Part of a small language model's weights.
Architecture: LayerNorm before each block, biases, tied embeddings.
Training: a variant of Muon for these matrices, 259M tokens, 5409 steps.
MLP neurons of a small language model. Each row is named by its layer, matrix (up: input weights) and neuron, and shows model dimensions 128-255. Each number is 128 + 32 x the weight over its row's rms, rounded and kept within 0 to 255. Numbers have three digits each.
After each neuron's rows, "fires after" lists the tokens most often just before its 100 highest values on Wikipedia text that the model never trained on; "fires in" lists the words (lower case) most often at its 100 highest values on Wikipedia text that the model never trained on.

L8.up634:099107112114129142104169057168150131155108118103144110117117138157106115127158105078156106129045146145112100137117094111114161078095134149088161144128134141159174102117108139125092144152107180127137179152077102083116136157126140111178099179144166146131194122080105158124182061080092105155182139141056119160090108153117049171103107092112134143130101062105153150152200148128112085126118
fires after: ".", " W", "hi", "\n", "th", ","
fires in: "however", "while", "after", "when", "having", "although"

L6.up676:214099148110143074057118113143184095139113122153147102198104170165079142098161097147186149068123154085121170109160123141087109184165079050115130120158175131120196112124135086150148126148138141100095106106126128098081119114052138125066108131176149149168154156152185143122199153079113135149152104153160170173112150126147142087138173141167064135099098104146123164084146109089160142105127
fires after: "'", "fe", "air", " number", "re", "ze"
fires in: "of", "s", "three", "czech"

L4.up356:143134095139118087133138142104130075105115150130142057180183117141103150100113110028152194116124124105090118093164094063181117150111164167156190105123107102098136136085141055113137164127100192128149135100105134153103087104112083063100160134159127139166132142145059093106136132147152159119101124130069144155115152053111122039106110095160097114160087083145127100142078078154162151152103
fires after: ",", "th", " On"
fires in: "the", "although", "three", "one", "though", "these"

L4.up598:179080129144156120125142074171173142112070093154111113134175109099073124125120072122121173093154198097121144126147163146095137105127119090085110196160189163158143057144131146135117081154099080097153149132095124130144138045104096158122106080181157129162162178126103152107161139200142146200161100138115100084118111082102154125099115171097165146119114095123215161142106090142137164180120
fires after: " one", " vi", " it", " "
fires in: "of", "via", "item", "items", "vimy", "era"

L3.up189:151108103148153094127111114122178127119078087149154155128123142150093176106128120120101150092134129126155148170138133176133103127157131166128075137149132134143145133115136142153162149108125124185156208162153204100114155102132080166105065159062099137146125121059093110098122093152175158090122198154129120169173115144162099184145173146137132189081133089094108079121120119182105097136145
fires after: "H", " st", " H", " B", ","
fires in: "he", "she", "by", "studio", "studies", "studied"

L9.up275:093130143115148069127175094104146172112121157148112143187126149153152124134136042054120095158152071116075184123092160164091157112115143144135207107151136130132135151142099136045120129093083157174185179129144103142100090065140151072117115139097161126149153132207137064135152183096150162194147082099095150136095159097141122110096146115145135148154129123143147155160101126116078068126141
fires after: "'", " ", "A", " (", "-"
fires in: "s", "albums", "al", "although", "also"

L4.up585:097133059107112110174166141064150089118118128156136103126010159127118178154240101131218115041099133067070143168103060088108134080155153112124122062108112107117149151175109113086141139138067162145115130135154137158168126122153084123080095098139154192160126171136134137117132154147160172186160166102148135120095117154106120105139118100083104175111134113210099104088088116141135114147112
fires after: "'", "J", "L", "e"
fires in: "s"

L7.up55:104079139075148147141088074136102113164104120115163042169210072152126118192110158138138074154131128113117171133135137138109107126186122115211087151119142144093171193130156143121128157123119145088157093119163129180166158145146125067076121153182097127089131058149151097146158137115125174091174172128151148154099168115139094039154179094200144128140149111184159168178121145085095072131101
fires after: " the", "ta", " an", " S", " The"
fires in: "these", "any", "some", "certain", "following", "six"

L3.up949:136201051112131162141083171147083105140146187096158091094087190096126105133120102104121076133143130091115170155180073145127142136188121093137145122104195173152158111151142129129145121104086100161115131133107150152153117141118112172068165098153131078177088082095143112111118134160045159105135099076121120188053081141109172147149132171174130158149083144107144180133180117144123118114181
fires after: "s", "ro", "les", " "
fires in: "cross", "crossing", "crossed", "less", "crossroad"

L6.up427:107092117133117096112116093124092105114115129131160120100120150175153115137164089107145210031148156150076065186120112090134142091139127156138108140149128153127160134045137110140159104157145130114137123111158143105152131152069077150109154104147154178134182122109111167159151140108155095146156061181127129127123164142164189106138158160135112076111148139194066138077116072083119154130126
fires after: "'", " Wal", "k", "we"
fires in: "s", "walter", "its", "norwegian"

L8.up326:161100079146114115148060113085130079083108166110106129129118131130100135141176102186140169075153149140128119129107134103195100125170157179161127120116141140123141138138154123153151121110092158112174108142155102140098135177073131133162137107138128100112153155122145125066143147104147097166150111158082095147113139123103133154113156132156127167128125155185119218143130130089128154069142
fires after: ",", " as", " \"", "ed", " was"
fires in: "the", "on", "then"

L4.up762:118145151128155079130115121121125047154095125126135157127102126113124174141159100129100132154146173140142157149161098173132114049135135149159141124106109113110077139134145112149094125175160175169167151185108108104135082137159106101087130173156160097127129160070069078128131154174089087140093101080125118180122069183167117111088091114212094105181051131131117124142126132050180131144145
fires after: " the", " The", "'", "ne", "y"
fires in: "they", "there", "t", "never"

L7.up378:082100144133134109186116079175164146103118065129087133114169178132176143175082035118110132142075114074142096162073149113064154093147108162181182133111161168126124120173160159122138118095152087173201134112124135149118147159127115072053090116155099137144123146168087048083042090181106156105133134137098121097149102097140118129149162125144136128162146140160087127069085108133131165166116
fires after: ",", " "
fires in: "which", "also"

L5.up358:122124143141080158089144113096146118158158097133114121079137061132137112198113113112108066122148106067192124091151120149154122093088201120138147086170087100163144109166125137128144162103120124157092107125098165164154156145155131107114096143108157085114137153123147145172121130101085068150124123150179110153137131109142053130123144159158136145109157170162159119132171170128102080194121
fires after: "s", "ro", "c", " in", " ca"
fires in: "cross", "across", "increase", "crossing", "instead"

L6.up59:212107156109097129047105094098136108118103091144107099113092121128149167181186144123163127094149123124097166142173107129172161192143132187116125178117141138129128081129144122127105112043084093108095140092058102094095072168109115177080138130095188170161161150096155068108124171097076149098103047109154152134088115148113190140098069140132094101123099191171140134113103105107054128155150
fires after: "s", " Sa", "il", "a"
fires in: "to", "safra", "cross", "silver", "of", "crossing"

L6.up488:064129096163119145147107126108136099103079107143124148114146118165111072159088104130093138092091068099124095110107092169148136196142128135112152125146172146111100136147138141190034087107145160152171152183031134109148132183102117115114107145155116073159169166119125141138118179127182130204123137156090072097163114133100073155133135098117070105175147068141128114085093139130151138139170
fires after: ".", "hi", " he", " He", " after"
fires in: "he", "was", "while", "been", "had"

L6.up364:116094178142159093095105129180086131137062140128138114151165118075107132188141124134120125145142178098252117089136082170100129152131141145149141124095159068098086088181155119152136118176121149072078127105054184145132142107130103084099116118151126127150119138164165189111136090142183109164084143155147161163183104148125133149136173177094155136108128088154186182112148134136109092108130
fires after: "n", "t", "al", " April", " released", " on"
fires in: "of", "governor", "by", "department", "municipality"

L6.up619:110100122124102140128134119133141084120183114135164152161132102134091044100108082133088159104222160051125128144111119160142108102117135132129175167123128140119106179105148066109169161184134157154111154129111167096137145186171075136097120143146201120149157117112130124109146127129129120112078135128061090123116127129125176135119174103150100106127152139157147181103120114131079107115163
fires after: ",", " the", " a", "H"
fires in: "then", "but", "available", "with"

L3.up906:130145122115156114103092149137123116129128136123120155149160111125179126193154131076135135136177121145100139110084143086114126085125131144084174147146140122059119094187095102159110096107084098063089117086084160106136076133012142087127151145129101113113164152120081089135104147123153143124106068152173211139145164124163085144152100136179109149131171101153134141095163154148138113152157
fires after: "ed", "s", ",", "tten", "ing"
fires in: "by"

L5.up892:121103121191188138184116121109165134124139065166117135110132166086160150103131103168159108092112152115146103162120107120086149129097094189090176145158175125158122111119150158147137157116116108126131111078082082116133142124214147128145166196161162078130120114171096179122157167074129159078168112114171138132087136143120144083129133147174144134157123168203114110152154158067124141122149
fires after: " vi", " to", " To", " (", " \"", "o"
fires in: "a", "too", "via", "have", "and"

L5.up158:100109085078166107113180083142159116129148155096120093133133110137115098120126125151078161140169102152121103101165115097051120124189149074134090168182134124126158098131141091112158149117168116078200153152147122107142052138130163170084083168142148136105092110118139113087094146161083145107166107086030086162135089094146072116111080082125126129130038092192146115088118177152107137136218
fires after: ",", "th", " ", " D", ".", "R"
fires in: "but", "though", "date", "although", "however", "van"

L5.up919:160121154137184126142155142126168178134046128100189120195142181145142096146106086151224145096162122074133173118129128140121115110098107172111121094171123124119217130114091091143096143126092120183165070150150134179199126097070101106143134150163163075170129153132086111162158126124147121192096087158119195179105135114134123036122109173141095142091149132102112083108112125048096110102145
fires after: "'", " high", "H"
fires in: "s", "first", "highest", "a"

L12.up40:175128084156117159095143183159111172127187106179146156083153101151106094138205107109129143127122116123129109158089131131114135177096132150165131085151177108113131097100117176094125165151107101102102164137149098154102160160140140163087147144102105122137111160195110147109140188154156110148125149162152154134087093167115089094185151113114107143116139154132179067083160129185065082068136
fires after: ".", "\n", ",", "A", "ed", " and"
fires in: "in", "at"

L8.up762:145121146145084093105112130107178111128128116128093100187171077157049125155085081141126146144175086116209152119167141174096104101120115121159155105194113114123189116110164099123044098114116105119163177120123155118165103097135081124135119093100146117056105085103080128158121097184124127084150127172173186095104161159124142120122115131139106114154131136048156081090159098122098158094192
fires after: ",", "ed", "ing", "ve"
fires in: "the", "yunho", "a"

L4.up891:091154082141122123155110082081083090136101160124156109136104159205103138159126136143094157057157082167128110144138099128162123116123091127138150119173128080094156139081118139146115137188139194164127132133081130113134105138143122091063143144119106155129141090086161137100158100102151091139142187078125145163134072156168143122191067158151101054107092086162137098097169101128142118185139
fires after: "th", " the", " The", "hi", "w", "in"
fires in: "these", "while", "other", "thus", "although", "since"

L5.up191:112165150162109104078141076137104113141113103158156151133143119102128087117080122148126183113173152119144157167101071144088084143103149123167143115155148065106124130118143131102155101086161178113137175084170139147114142169128132162129169214172166082145104120077138089114129143192162111157139127140083116147185156139130117104174113111189093141077117088167133165115114149112142133129195
fires after: ",", " where"
fires in: "and", "he", "it", "but", "she"

L6.up678:168089154121138172191123132156159114169129116124095107120100121168171158139148069146122130086161116066092140148164149044107126109106085157097155118162111065136109156064121181128132141085139204113085108130162151150127126194135062164159136130141189107139156121173079127149058145158120133105169125196106129081129092119148152131127096174100145103161132038161165165133180119096166135149171
fires after: ".", "th", " W", " ", ",", "S"
fires in: "he", "she", "when", "although"

L6.up857:161065087127131111158130106171102081135148155117184106116133117141102127109151119170099139160189093065126079073125120177121086107139101158072123168155220117117148149040160089166132149157058117182108184090151179141107125138125065147116153153108139150131116117166121150115138173134156160102053156087130107150067138190116103146112169135141104118169133071138092182177119134124122128149129
fires after: " the", ",", " of", " and", "ant"
fires in: "they", "then", "on", "southern", "santiago", "in"

L5.up217:071128076144150144071121080118118064139115118128116137196111154087123068104114133177144138127157151093131133106194150133151152196115121064090130146169182158121191129092133093110125128074094168147141097094209166142214136199112160117115137136119164083109138152101141130092130153096168086182150147142226133094133132152190130126087163145165121097170173119151093133062074154131141117150163
fires after: "'", "H", "di", "ad", "mo"
fires in: "s"

L6.up99:082118131071154149124125147118044096057132117165077191143080093136093166108129027106110110140133107108131122121164124114125221122115174142162100165117129091105112150159123107125108144120158137159105164123133113086146107098093086086143115096164166136132160107172196105132169154081101114157129150120082084099185130115122183088114145118131079166174139048088107145123120160141146163100173
fires after: " the", "A", " and", " The", " a", ")"
fires in: "was", "there", "is", "then", "as"